Weights of a small transformer language model.
Size: 9 layers, width 192, 4 heads of 32, MLP 768 ReLU.
Architecture: LayerNorm before each block, learned positions, biases, tied embeddings.
Training: a variant of Muon for these matrices, 115M tokens, 7001 steps.
MLP neurons of a small language model. Each row is named by its layer, matrix (up: input weights) and neuron, and shows model dimensions 32-159. Each number is 128 + 32 x the weight over its row's rms, rounded and kept within 0 to 255.
Before each neuron's rows, "fires on" lists the tokens most often at its 100 highest values on Wikipedia text that the model never trained on.

fires on: "en", "the ", "\n", "cer", "ne", "("
L5.up83 [124 133 102 138 145 127  85 160  75 114  42 128 176 111 143  91 123 102 139 114 134 163  86 188 133 116  77 162 179 126 103 137 205 144 108 113  84  72 147 136 128 138 156 121 148 127 126 166  78 159  76 135 131 152  97 135  79 125 150 111 142  86 134 133 187 119 100 134 189 138 164 114  86  71 134 116 109 164 134 108 132 159  98 166  87 139  86 108 107 117 122 163  91 147  61 158 103 156 143 121 167 187  99 170  63 118 138  98 105 140 130 147   4 137 137 123 117 155 166 122 167 147  76 143 137  95 126 102]

fires on: "200", "cri", "9", "char", "cas", "Cens"
L2.up627 [138 148  84 176 190 181 120 190  73 169  91 114  82 161  88 113 119 135 157  65 146 134 111 135  62 112 154 136 118 134 119 226  89 132 130 120 102 143 158 136 113 104 139 120 101  34 144 116 107 110 128  93 133  88 135 107  81 122 124 118 115 115 168 110  79 145 147  60 167 156  71 144 211 127 130 161 156 118 142 181 127  98 164 146 112  95 115 138  87 116 134  95 137 178  83  81 134 112 183 111 127 140 208 117 130 129 156 138 133 113 117 135 170 133 110  90 184 151  87  70 132 113 159 120 117 104 165 140]

fires on: "pre", "pro", "ext", "sub", "re"
L5.up10 [113  83 182  70 140 193 118 151 172 101 193  58 140 137 127  94 138 103  86  94 146 139 152 100 128  94 163 180 198  76 123 116  63 116 101 132 144  72 130 136 140 129 103  95 117  97 150 141 163 130 175 150  94 124  98 190 106 168 128 116 119 111 149 156  87 146 143 133 150 132 167  64 143 144 134 158 189  90 152 112 102 143 151  56 115 195 109  84 145 189 117 154 144 154 163 130 120 157 124  84 116 139 139 124 129 157 155  94  99  75 111 176 108  84 177  97 146 151 119  95 162 109 151  82 103 105  99  94]

fires on: ". ", "son ", "or ", "one ", "as "
L2.up711 [114 135 104 153 101 176 106 152 197 127 131 157 133 160 160 130 176 125  99 170  95 122 123  59  69 155 122 115 144  86 109 105 122 123 155 107 133 161 170 192 104 141  81 129 124  75 150  92 134 108  75 126 129  85 112 140 160  90 145 156 122 111 144  98 163 152  98 137 114 104 147 131 127 131  79 101 133 132 131  91 142 103 121 130 205 114 100  77 100  99 194  92 136 167 113  95 124 168 126 107 148 176 206 124 130 148  48 104  89  83 151 110 166 155 157  65 133 123 150 123 170  65 148 105 200 122 101 135]

fires on: "in ", "and ", "the ", "are ", "across ", ": "
L5.up262 [101 128 132 184 164 197 180 125 133 166 158 162 109 138 185  85 136 138 149  67 131 124 108 124  98 124 136  94 121 112 166 110 106 101 146 138  69 113 140 152 123 122 113 149  63 113 129 124 143 148 101 101  92  63  99  95 138 103 158 140 104 110 108 107  96 252 103 156 195 123 153 156 107 137 155 100 120 149  93 155 113 149 123 145 166 121 147 169 119 148 139 169 144 134 100 126 125 112 165  89 138 193 102 112 201 122 134 125  95 166 128  77  87 175 114  95 143 141 157 127  74  90 113 140 118 129 145 125]

fires on: "s ", "ages ", "es ", "tions ", "ations "
L2.up221 [ 86 134  85 156 148 143 104 129 175 147 106 138 122 133 174 125 113  71 117 138 137 116 103  91 114 125 128 122 126  78 158 151 122 119 148 148 124 128 110 135 134 136 129  90 109 180 204  58  84 106 155  89 156 163 170  91 118 124 126 122 128 158 106 161 100 149 156 181 118 135  92 122 160  85 103  82 156 140 107 137  76 117 109 181 104 119 123  82 129 103 179 136 146 158 132 159 133 113 134 123 128  84 145 149 163  82 107 142 100  93 197 122 130  39 137  54  69 122 146 187 118  78 135 162 181 157 186 107]

fires on: "m"
L2.up287 [152  74 156 153 110 129 129  99  99 140 190 178 107 114 156 121 116 167 154 141 103 146 148 119 172 108 119 138 144 123 144 118  99 153 123  84  84 114 105 170 163 152 125 128  78  84 183 140 163 138  45 117 196 177  87 104 123 151 104 109 141 105 130 191 126 119 157  74  72 138 119  72  86 100  90 185  77 160 145  89 100 107 147 122 140 147 145 176 205 128 136  87 112 109  97  98 194 194  98 118 148 108 151 120 158 149 164 118 119  54 170 102 132 117 118 143 118  74 133 131 118 118 113 142 161 156 180  93]

fires on: "T"
L2.up203 [183  78  56 173 134 106  93 136 160 215 161  80 200  90 102 133 213 141 154 175 118 131 220 110  93 209 134 140  90 107  71  96 103 138 140 131 193  95 150 169 131 146 111  84 116 176 103 144 113 108 177 177 101 135 154 117  99 145  95 129 144 122 179 140 133 117 162 172 125 143  96 112 127  94 160 114 151 154 127  95 154 116 168 153 151 121 137  98  52 132 167 100 166 147 130  83  76 156 131 137  69 132 144 162 159 114 134 115 119 101 160 155  87  86 107 102 144  84 147 143 189 161 128  93 151 179 147 116]

fires on: ".", ", ", "8", "9", ". "
L2.up661 [150 152 120  83 108 125  91  87 121 153 143  97 116  97 120  88 123 132  74 106 155 125  65 119 108 149 129 123 122  57 143 234 112 107 141 142 120 124 125  98 107 141 191  78 140 151 163 102 117 127 142 198 125 129 155 131 101 143 119 146 127 155 139 165 113 114 117 121 103 106 148  73 128 131  74 150  65 132 134 197 183 107 144  76 108 140 110 126  90  95 159 144 154 154 127 114  19 165 121 121 159 147 116 100 174 181  99  96 100 107 135 111  59 116 181  93 143 122 108 182 139 138  61 103 153  80 103 197]

fires on: "and ", "– ", "in ", "(", "on "
L2.up499 [177 138 122 127 142 113  84 158 169 150  69 130 132 145  95 133 178 136  62 146 117 154 100 183 202  95 153 154 105  90 110 117 171 178 149 161 126  95 135 125 105 103 120 173 110 165  70 146 123 115 132 100 100 122 115 138 105 164  42 115 146 139 129 151 156 171  58 164  94 158 144 136 139 111 125 164 106 165 132 149 164 114 137  57 121  84 147 102  98  73 154 119 161  96 166 191 117 134 145 144 103 118 122 122 179 109 129 114 152  98  93 138 112 125  87  91 115 117 160 135 138 103 117  43 138 202 119 111]

fires on: "\n", "er", "ur", "au", "an", "on"
L5.up211 [111 164 119 126 182 133 109 128 123 104   8  85 169 101 153 107 121 137  99 107 116  72 156 108  47 168 108 125 114  92 168 141 152 131  91 146 114  95  95 134 125 170 130 143 122 144 113  73  91  67 147 113 128 132 104 146 125 136 157  81 131 195 153 160  92 156  39 111 128 129  88 156  78 103 100  49  61 171 130 103 156 143 110 153  71 155 121 127 151 121  68 137 118 154 124 148 156 129 107  99 171 129 144 121 144 171 223 116 114 118 159 123 192 135 134 140  84 135 160 133 148  78 136 139  92 132 134  95]

fires on: "(", "1 ", "February ", "March ", "September ", "the "
L2.up89 [110  70 154 141 126 192 127 152 124  78  85 131  79 112  58 174  81 109 144 154 102 145  84  96 162 146 119  98  92 137  67 187 166 101 108 169 132 141  87 116 114 143 157 121  78  61 142 165 120 145 121 110 100 107 109 114 121 181 137 147 180 134 149 144 183 108 134 128 165 120 122  84 124 117 125 156  87 198 173 122  67  94 158 118  95 182 164 178 107 129  86 161 146 125 148 153 106 123 153 144 141  82 141 135  97 179 122 154 180  94  59 110 226 113 123 135  99 120 132 112 180 123 168 137 154 172 133 122]

fires on: "I", "el", "p", "P", "pro"
L5.up645 [108 136 111 128 150 114 118 124 112 174 141 144 124  96 151 182  98 131 180 146 130 204  95 135 151 123 174 136  78  73 162 142 101 158 146 178 135  84 179 135 108 162 153 186  79 127  98  90  97  90  71 151 114 176  65  93 141 126 141 160 122 145 139 101 142 109 181 121 138 131 143 163  90 100 100 119 130  73 114 175 153 174 166 163  96 161 118 109 151  51 103 142 110 171 123  92 100 172 125 130 118  93 159 188 165 137 102 137 145 141 125 180 103 149 181  31 192 119 110 113 187 161 181 122 124 121 114 108]

fires on: "am", "rem", "um", "ag", "om", "0"
L5.up368 [117 109 117 142  99  95 185 161 136 164  63 148 132  69 107 141 155 171 153 131 123 181 121 111 116  63 145  98 183 169 160 114  73  90 134 153  89  99 154 128 123 144 138 152 188 156  82 166 130 108 120 112 123 158 137 104 141 125 109  95 132 162 153 130 169  95 133 190 162 149 161 123 102 100  77 122 120 128 123 103 158  73 156 206 114 206 107 118 158 191 139 111 131 147  86 148 160 125 102 109  72 108 124 162 100 128 102  61 167  99 184 169 126 128 168 104 134 117 192 172  66 105 108 132 118 106 146 116]

fires on: ", ", "0", "8", "(", "9"
L2.up509 [ 78 127 150 105 169 139 121  99  95 147 145 116 129 109 102 171 173 132 126 151 128 141 106  98 183 107 146  85 152  85 161 153 117 130 162 101 110 161 138 162 126 125 130 201 103 109 170 127 124 131 134 182 141 140 142 147 162 115 144 159 169 151 171 157 186 120 120 121 112 107 151  81 135 120 167 170  72 158 125 142 157 111 168 128  91  82 138 138  45 135 100 143 132  83 133 118  94  81  97 114 143 117 176  97 127 130 147 129 141 114  96  95 139 144 168  71 108 147 120 180 155 127 146 124 174  99 131 203]

fires on: "m"
L2.up205 [118 155 111 110 107  95 111  95 141 101  83 165 154 130 157 150 110 160 164 172 136 139 152  86 172 131 151 120 150  84 119 132  77 122 148 108 102  99 103 104 114 150  91 103 146 102 188 149 148 126 119  83 118 144 125 158 115 141 124  81 137 157 153  97 111 205 155 105  92 116  95  78  83 128 119 154 105 170 146 129 132 139 118  88  84  43 162 182 195 133 168 125 154 133 176 124 155 161 119 132  74 120 160 155 121 164 120 146 119 100 127 123 162 119 100 119 132 163 100 139 149  77 115 134 185 134 157  92]

fires on: "ob", "m", "ev", "ph", "ec", "ta"
L5.up626 [153 142 122  68 170 115 115  77  81  94 118 111 157 100 129 138 148 176 113 161  91 113 142 156 129 117 175  95 134  99 113 122 120  95  87  95  45 191 105 130 103 110 129  94 117 101 143 119 125 140 126  86  73 132 154  94 100 100 169 165 124 180 107 101  91 100 135 124 162 113  63 113  51 129 144 141  68 133 142 156 102  81 150 107 110 111 145 177 146 166 112  66  85 135 138 107 185  68  89 170  90 141 154 126 120 116 121 182 117 145 112 163 131  89 172 178 153 131 107  76 116 138 147 138 129 167 116 143]

fires on: "in", "t", "y", "202", "and ", "c"
L5.up378 [ 98 136 151  85 134 152  70 151 118 172 163 134  93 141 132  85 107 118 178 103 148 167 114  78 138 104 127 178  81 192 138 139 137 128 152  87 139 143 146  98 153 165 123 208 133  88 131  84 173 155  89 172 150 104 142  68 147 146 171 119 144 188  67 124 122 140 128  88 158 141 137  97  88 140 192 129  83  97 111 142  99 171 137 112 141 150 125 141 123 118 122  74 104 152  96 145 117 130 163 147 185 163 152 107 108  79  95  92 173  87 116 129 139 134 108 146 151 170 164 155  84  97 103  79 124 159 127 114]

fires on: "th", "the ", "and ", "of ", "this "
L5.up337 [ 88 164 151 148  50 139 107 124 104 133 122 161 153 108 167 177 199 106 125 185 104 173  81  83  65  57 129 144 102  93 149 176 142  93 169 121  96 147 139 124 125 102 131 184  80 111 149 141 140 154 131 133 106 180 148 101  91 151 134 133  84 161 163 155 127 145 128 115 136 123 105 129 216 111  95 102 121 126 180  72 162 180 153  92 103 141 174  84  58 159 148 124 126 150 121 132  72 121 146 111 117 116 131 102 145 141 101 138 106  85 116  75 175 160 126 161 112  96 143 147 151 195  96 178  80 144  93 186]

fires on: "P", "p", "200"
L2.up283 [167  97 155 169  92  86 115 117 115 146 102 156  96 154 146 123  95 182 140 170 112 199  62 115 102  79 100 159  57  81 147 141 166 106  65 183 159 125 167 128 162  97  87 134 108 109 152 185 131  81 108 140 129 135  71  70  94 119 179 146 122 107 147 114 100  93 124 124 111 119 114 105 143 118 132 111 125 182  79 134  79  80 129 149  95 170 124 166 139 112 139 200 154  91  94 100 122 181 167  87 149 132 140 159 138 162 144  96 109  90 111 164 125 128  99 111 206 151 169 133 153 137 133  95  94 188  84 160]

fires on: "s ", "ers ", "ters ", "ians ", "es "
L5.up269 [106 209 149 144 127 138 114 133  96 131 123 115 188 112 157  84 137 138 102 173  70 161 104 123 139 133 133 160 122 144  80 128 127 164 122 135 138  87  77 217 165 112  93 172 158 138 168  95 140 138 173 122 145  67 123 155 169 135 140 118 122 132 129  84  60 141 126 134 114 155 183 136  88 121  94 146 151  93 156 143 155 137 124 166 172  83 155 106 145 106 121 137 108 111 178 186 132 186 110 157 147 126  96 137 131  24 156 214  78  98 173 159 125 139  90  87 101  45 139 131  70  73 163 105  95 120  85 122]

fires on: "is ", "es ", "ag", "s ", "ns ", "ds "
L5.up200 [110 152  94 190 140 159 133 163 131 148 131  60 152 145  72 112 177 156  92  96 140 114  96 130 118 163 100 143 107 131 113 123  54 157 109 142 110 138 173 193 133 185 103 173 118 143  91  50  92  83 182 133 102 121 155  76 127 129 138  85 118 115 123 108  69 161 162 142 160 138 197 135  62 100 134 166 130 149 106 128 115 102 135 181 141  95 125 141 130  31 126 114 124 157 142 156 121  96 142 162 127  90 153 108 137 132 119  90 147 103 110 159 125  78  97 104  97 159 135 127 101 149 134 126 115 138 152  35]

fires on: "h", "v", "b", "m", "tr", "p"
L2.up190 [109 103 183 148 153  83 131 133 131 108 141 139  79 126 147 122 138 106 167 198 133 119 165  80 180 201 135 140 125 118 114  99  87 135 191 113 121 141 137  88 175 181 116  68 155 172 177 166 136  79  79 177  87 134 101 147  72 117 134 149 142 166 104 112 133 152 138 114 166 152 101 123 112 129 156 118  68 163 149 128 128 121 155 107 111 133 120 129  69  80 175  87 106 110 146 193 120 115 142  97 113 171 136 106 155 150 152  92 128  73 137 146 119  80 166 124 133 188 106  88 211  94 148  68 115 140 101 111]

fires on: "j", "=", ":", "ass", "m", "ps"
L2.up38 [144 161 129  87 138 137 127 149 143 202 104 155 118 143 108 145 115  92  98 166 134 166 152 128 140 139 146  85 166  95 166  69 132 158 154 132  82 155 112 132 184 107  80 143 175 118 141 147 122 125 141 122 135 117 124 145 138 207 162 145 111 110  70 122 141 137 135 135 102 105  56 120  98  75  90 134 164 151 141 100 167 112  63 171 154  99 132  94 121  81 176 119 121 112 126  89  72 189 142 117 136 129 134 140  89 127 105 174 109  91 147 163  94 140 102 111 139 163 144 114 150  69 127  80 225 124 152 147]

fires on: "is ", "=", "(", "was ", ") ", ", "
L2.up51 [168 149 135 129 128 129  67  92 148 179 170 126  98 136 138 136 105 157  98 147 110 138 103 189 174 152 136 129 126 102 127 189  91 171 118 175 105  83  92 158 137 149  89 122 218  76  98 152 119  73  66 120 186 121 150  99  88 101 137 146 160 148 110 118 142 159 169 113 121 125  95 131 150 166 166 224 156 153 128 113 142 151  90 130 190 130 168 121 119  70 150 143 131 167  36 108 143 153 100  67  92 111 119 112 103 150 154  80 159 133 136  99 113 135 144 105 146 115 134  93 154 131 110  45 138 145  92 115]

fires on: ".", "'", ". ", "min", "ran"
L5.up518 [118 122 113 146 156 148  90 140 119 153 158 151 100 111  89 141  98 187 146 112 119 127 158 143 123 142 195 146 129 157 132 147 112  70 123 143 111  92 130 142 139 167 159 121 142 153 111 138 100  97 114 146 117  79 131 109 155  84 201 138 104 109 110  76 102 154 158 129 148 118  93  70 124 131  90 185 182 134 197 141 118 122 113 103 157 152 141  73 152  92 194  80 216  96 186  73 177 100  96 106 145 175 165  85 182 139 177 127 114 122 145 139 119 129 141 111  89 138 141 101 155  95 124 131 163 114 130 137]

fires on: "| ", "A", "G", ": ", "the "
L2.up56 [ 86  98 159 181 118 131 122 186 110 164 132 116 159 134 151 119 157 143  89  92 124 132 170  96  89 141 150 149 116  76 153 143 121  90 102 136 135 130 198 173 114 162 184  87 187  88 162 133 118 125 120 124 113 161 126 147 117 129 122 192  90  72 108 119  90 139 147  99 164 154 111 103 109 123 118 164 121  78 132 193 103 116 200 120 114 189 150 123 152 114 112 107 177  67 112 136  94  88  98 165 134 165 156 111 115 145 131 127 158  89 108 111 153 146 133 121 167  59 131  93  80 171 133 168 124 146  86  61]

fires on: "E", "T", "co", "located ", "the", ", "
L5.up589 [127 132 118 112 122 139 100 120 138 188 147 122 147 150 144 198 171 179 140 151 140 157 118 154  86 141 102 102  81  66 139  98 127 126 151 169 120 145 145  85 101 172 162  78 108 109  98 118 152 110 131 128 126 169 137  88 174 103 132 110 183 139 162 124 131  92 159 183 216  90 136 100 185 132 137  81 111 166 110 125 174  91 113 143 127 144  95 127  60 102 132 175 158 161 137 113  78  98 192 172 135 151 132 168 125 126  67 166 193 126 112 128  79  84 102 111 145 117 183 107  82 150 126 145 109 106 163 100]

fires on: "the ", "-", "in ", "and ", "south ", "an "
L5.up696 [131 137  80 201 112 182 104 105  63 140 120  83 111 181 108 130 148 171 161 156 115 113  98 143  67  99 108  95 118 164 123 133 110 127 137 116  62 108 102 137 108 175 152 174  87 109 113 141 165 113 108 145  77  74 124  96  90 154 112 171 149  80 129 117 116 138 114 125 120 147  76 166 171 186 150  39 129 176 117 127 112 126 139 112 135  94 153 138 101 171 150 151 115 112 163  94  87  61 143 173  75 130 159 171 129 194 148 128 147 119 145 127 137 130 126 178 143 108 132 180 128 147 134 117  75 164 154  87]

fires on: "one ", "th ", "daughter ", "son ", "years ", "nd "
L5.up252 [ 71 139 149 150 112 165 148 133 124  85 127  85 167 111 134 146  94  77 104 138 108 146 131 119 111 119 113 149 100  86 206  82 156 126 115 174 108 119 112 157 107 100 142 126  94  82 167 198 157 118 117 110  78 117  67 121 141  80 118 170 110 132 107  77 182 126  93 159 135 104 105 105 138 195  99 127 132 129 153 113 106 154 131  95 150 114 134 102 139 124  99  99 147 164 115 113 101 164 134 174 128  91 140 115  60 146  92 155  98  89 174 131 125 159 129 153 160 129 173 118 127 129 152  99 148 124 105  73]

fires on: "p", "P", "code"
L2.up393 [148 170 123  84 115 123 136 102 130  58 179 102  98 144 106 119  98 100 134 174 158 148 131  95  82 156 123 104 122  64 164 156 128 183 119 169 110 103 103 171 126 155  67 185 159 174 127 168 104  88 101 124  80 119  72 171 162  80 117 118  66 128 129  69 126 129 123 201 171  69 161 192 151  99 132  86 200 163 157  69 150 114 154 157 115 129 142 124 174 105 134 126 111 121  54  82 130 179 170 120 139  87 143 150 127 137 141 115 118  97 115 152 135 134  81  91 149 129 139 142 119 137  80  63 124  99  87 123]

fires on: "the ", "co", "; ", ": ", "v"
L5.up566 [104 147 119 131 128 149 140 120 120  83 154 126 123 147 155 207 169  88  93 173 124 153 174  57 149 111 176 117 128 147 124 114 182 103 164 134  91 138 140 130 167 155 172 117 117 128 146 120  86 157 103 109 106  72 154 141 150 155 151  87 144 101 100 195 128  89 114 137 159 128 130 136 109 188 123  68 163 190 157 164  55 123 114 165 117 143 156 192 150 146 188 216 158 115  96  87 127 170 140 125  52 170 130 125 164 189  99 119 195  80 154  88 111 138 122 154 183 130  81 168 117 167 148  94 120 116 124 147]

fires on: "s", "by ", "as ", "g"
L2.up369 [134 108 127 132 105 113 134 117 118  71 148 142 144 156 119 118 135 150  97 133 131  89 111 130 153 198 118 119  99 131  92  99 166 121  96 104 120 124 165 137 152 160 171 130 194 106 194  98  98 108 131 121  59 134 181 134 147  85 118 114 108 124 164 110 137 161 136  85 104 109 114  76 102 152 103  96 131 112  96 150  66 102 159 143 186  91 110  87 140 145 104 112 106  95 159 134 109 193  94 169 107  40 128 116 120 156 142 173 124 165  94 109 124 169 110 166 174 153 154 174  54 106 138 145  43 171  66 107]

fires on: "s", "to ", "ous"
L2.up485 [112 124  82 115 130 149 148  93 154  92  97 144 136 100 140 200 151 103  97 140  84 125 143 106 148 128 174 104 115 122 139 156 150 162 108 106 176 118 167 100 155 113 204 128 190  89 181 120 102 162 158  80 130 106 146  92 139  83 120 204 119 179  94 211 141 178 114  94  99 126 149  88 126  91  99 151 132 134 161 153 112 118  83 107 161 176 100  43 172 119  95 124 117  64 131 171 123 134 127 102 131 104  87 139 101 119 159 177 137 151  83 154 149 143  90 168 170 177 141 151  92 107 141 149 149 124 107 106]

fires on: "202", "acc", "inter", "in", "hon"
L5.up568 [ 78 110 214  90 188 159  66 118 152 136 150  98  97 109 114 104  94 100 120 106 119 121 155 115 160 144 160 142 133 169  71 126 106 199 180  97 123 137 111 119  97 150 157 112 144  95 106  62 125  77 100 123 123 156  92 107  90 136 139 107 127 160  92  90 120 122  97 106 163  75 130 110 147  85 172 122  98 156 178 171 133 114  83 187 105 124  57 105 147 152 207  87 117  97  99  77 138 132 138 146 101 138 163 131 162 127 146 118 122 125 129 139 136 114 167 203 173  97 125 148 145 116 124 143  98 149  83 130]

fires on: ". ", "while ", "when ", "."
L2.up426 [105 176  81 153 106 129 161  72 126 113 136  92 128 103 128 132 123 114 100 165 120 119  97 105 151 159 134  70 186 140 109 112 146 163 140 141  90  45 143 167 119 161 123 132 131  74 163  94 121 109  94 101 153 162 143  89 148 154 145  77 129  86 153 137 126 173 137 194 109 162  36  83 152 137  62 155 155 174 173  91 145 113  84  93 174 100 148 101 130  87 127 122 140 110 133  79 104 120 123  83  84 140 109  68 147 136 172  92 167 122 119 175 170  90 135 106 143 153 169 114 145 141 113  82 124 225  56 154]

fires on: "=", "| ", "(", "= "
L2.up498 [101 122 146 129 142 111 119  99 145 169  91 117 203 128 103 161 129 149  62 167 100 161 114 176 210 143 158 168 120  65 132 181 184 133 163 128  88 131 100 131 117 142 155 111 161 119 142 132  96 136  93 130 135 157 102 132 121 214 128 152  76 173  98 107 170 168  76 192 108  98 145 152 139 145  84 161 163 207 108 145 112 144  92  93 131 127 201 150 119  80 140 104 163 140 108 126  80 141 136 181 121 139 152  78 158 127 115 117 132  52 135 100 133 115 167 125 120 128 144 137  99 123 138  72 141 115 108 121]

fires on: "| ", "; "
L5.up270 [130 110 134 102 152 102 161 147 140 169 114 152  87 167  85 171 122 110  98 151  87 159 126 110 142 139 107 103 182 104 162 144 125 109 139 135  98 113 132 159 132 141 168 143 119 110 126 128  60 147  74 159  93 111 121 173 151  55 180 121  94  68  99 146 141 169  40 160 102 133  89  90 141  94 102 122 127 123 113 201  99  85 163 107  87 149 131 181 133 124 150  99 167 125 102  87  88 138  87 138  98 105 156 205 145 126 126 142 149  81 125 191  73  88 133 168 172 128 134  74 117 112 168 125 129 158  93 141]

fires on: "ent", "es", "t", "c", "other", "uc"
L2.up302 [174 120 103 152 169 110 127 112 176 141 135 158 125 201 125  71 157 149  88 127 104 132  32  80 133  86 132 106 190 116 214 114 112 127 142 105 126 144 106 133 144 118 218 132 168 112 132 151 167 150 162 100 140 188 122  90 119 138 111 141 149 117 135 112 124 182 113 158 186 151  83 126 130  52 147 119 148 126  93 166 155  82  95 113 123 120 153 106 141 108 126 113 196 136 143 147  98 191 167 141 153 187  92 182 146  83 158 175 201 106 128 129 136 149  78 140 126 156 144 149 146 182  98 150 148 149 163 126]

fires on: "and ", "of ", "(", ", ", "yard ", "yards "
L2.up632 [134 103  95 116 148 133  68 172  94 133  74 129 144 162 122 132 134 142 168 147 141 136 101 177 154 148  83 135  74 143 138 140  90 103 135 115 139  99 147  96 114 174 133  64  94 141 143 115  98  91 174 114 142 155 125 154  84 167 175 137  92 176 160 182 145 111 168 146 201 111 131  78 139  99 178 135 125 114 115 130 155 221 163 170 143 104 141  91 105 165 155  61 141 121 154 140  85  96 132  99 140 104 165  93 201 163 171 177 114 124 142 128 116 137 203 101  89  68 130 116  94 131 139 121 163 158 111  86]

fires on: "\n", "| ", "– ", "s", ", ", "."
L5.up410 [158 135 116 161  83 139  77  81 169 191 130 148 186 171 128 162  84 131 116  98 147 151 150 136 129 128 156  97 152 119 144 190 170  81  75 153 114 123 130 138 149 115 178 140 169 142 145 112  91  63 109 196 160 114  96  99 135 145 169  93  89 126  79 147 133  97  94  97 142 109 157  62 113  88  87 161 139 154 148  96 135 127  86  96 142 168 170  48  98  95 132 102  66 185  73 142 127  85 151 129 128 103 115 162 159  64 161 150 173 119 120 111 140  95  82 131 113 146 115 124 155  98 183 144 107 178  84 144]

fires on: "t", "h", "m", "T"
L5.up655 [161 103 157 140 149  79 116 100 148 211 120  56 126  84  67 150 156 139 127 147 131 120 168 124 128 146 124 132  99 150 119 101  91 160 147  87 135 164 105 126 110 132 101 182 105 121 152  96 148 144  98  95 136 132  73 177 145 140 135 146 137 165  94 151  74  94  43 152 120 120 151 121 148 107 152 172 151 125 142 150 100 151 159  91 152 106 140 102 148 170 194  65 160 133  65 132  99 138 136  95 120 109  86 152 115 139 139 160 215 119 149 118 122 141  87 122 132 116 109 115 137 162 120 107 129 125 123  96]

fires on: "| ", "and ", "(", "R"
L5.up548 [123 124  92 124 172 126 149  66 119 167  91 111 160 113  96 101 125 182 129 160 174 128  49 163 126 120 180 151 114 110 166 143 129 187 158 192 133 159 156 126 123 177 104 160 134 104 157  90 144 136 109 127 128 159 159 136  67 117 133 140 131 139  75 122 141 121  90 150 110 115 188  85 145  61  98 155 102 119 132 127 153 150 184 111 162 113 144 140 103 139 154  95 191 144 137 133 124 109  57 133 105 100 184  62 158  85 124 126 126  93  41  71 142 147 169 149 145 111 146 148 103 181 166  79 184 135  78  91]

fires on: "Ed", "ed", "im", "R", "id", "on"
L2.up148 [128 122 199 124 156 150 129 141 138  94 131  97 151 112 119 127 209 132 136 118 122 124 124 125 115 126 139 132 137  89 137 106 118  60  94 137 120  86 170  87 106 134 109 123 109 178 164 129  90 205 129  96 130 140 115 119 113 147 139 110 105 125 121 168 107 122  97  81 163 116 118 146 155  72  89 130 135 122 149 129  78 142 149 105 129  99 130 155 129 121 137 116 137 115 157  77 183  90 156 100  85 106 133 255 123 121  83  94 106  82 131 156 109 214 215  99 171 121 161  77  95  71 136  95  95 147 144 103]

fires on: "pro", "Ev", "for", "Sour", "pre", "For"
L5.up190 [ 89 147 139 113 112 152 146 105 136 161 172 121 151 127 129 142 176 181 146 107 166 146 141 129 112  87 164 128  98 115 161 139 111 118 146 176 136  74 191 150 128 137 140 150 141 171 135  77 158 178 125 114 109  90 161 113 154 168 148  71 153 106 105 120 131 124 119 150 179 163  78  90 100 143 105 103 188  42 136 131 106 173 128 105 126 133 107 118 129 145  44 116 106 165 162 174  54 191 154 108  83 118 154  49 127 123 137 172 120 122 125 127 134  84 166 114 132 163 154 134  62 122 126 136 196 189 141 155]

fires on: "t", "c", "h", "l"
L5.up733 [ 92 121 149 117 143 118 148 117 131  85 138 208 107  46 139 116 111 134  51 136 150 155 147 170 121 101 134 113 145 118 153  92 119 153 134 100 124 164 141 115 134 166 152 174 146  91 112 138 139 112 139 102  91  72  49 107 127  90 117 148 161 111 119 121  95 129 125 183 100  83  76 134  95 110 175 182 102 174 109 112 168 174 116 165 140 102 115  71 109 104  97 113 121 147 113 165  75 148 135 120 167 154 101 109 135  56 110 140 187  97 121  92 124 105 107 105 151 172  94 132 152 147 141 129 130 129  82 158]

fires on: "un", "ash", "ed", "Ed", "ad"
L2.up157 [ 85 111 147 124 124 132 144 180 131 147 104  97 142 140 164 151 129 124 108 148 116 107 139 107 137 147 155 167 120 105 137 150 134 124 135 138 131 154 143  73 148  98 157 153  84 157 132  96 101 114 132  53 128  78 133  81 148 148  83 204 131 170  45 157  67  68  79 106 166 113 114 127 104 138  62  96 142 148  96 100  77 105 133  79 145 141 115 101  96 126 127 183 150 100 152 181 157  84 156  83 117 131  94 115 197 122 164 110 102  88 157 107 126 181 144  63 136  98 125 250 113  53 143 111 126 133 193  99]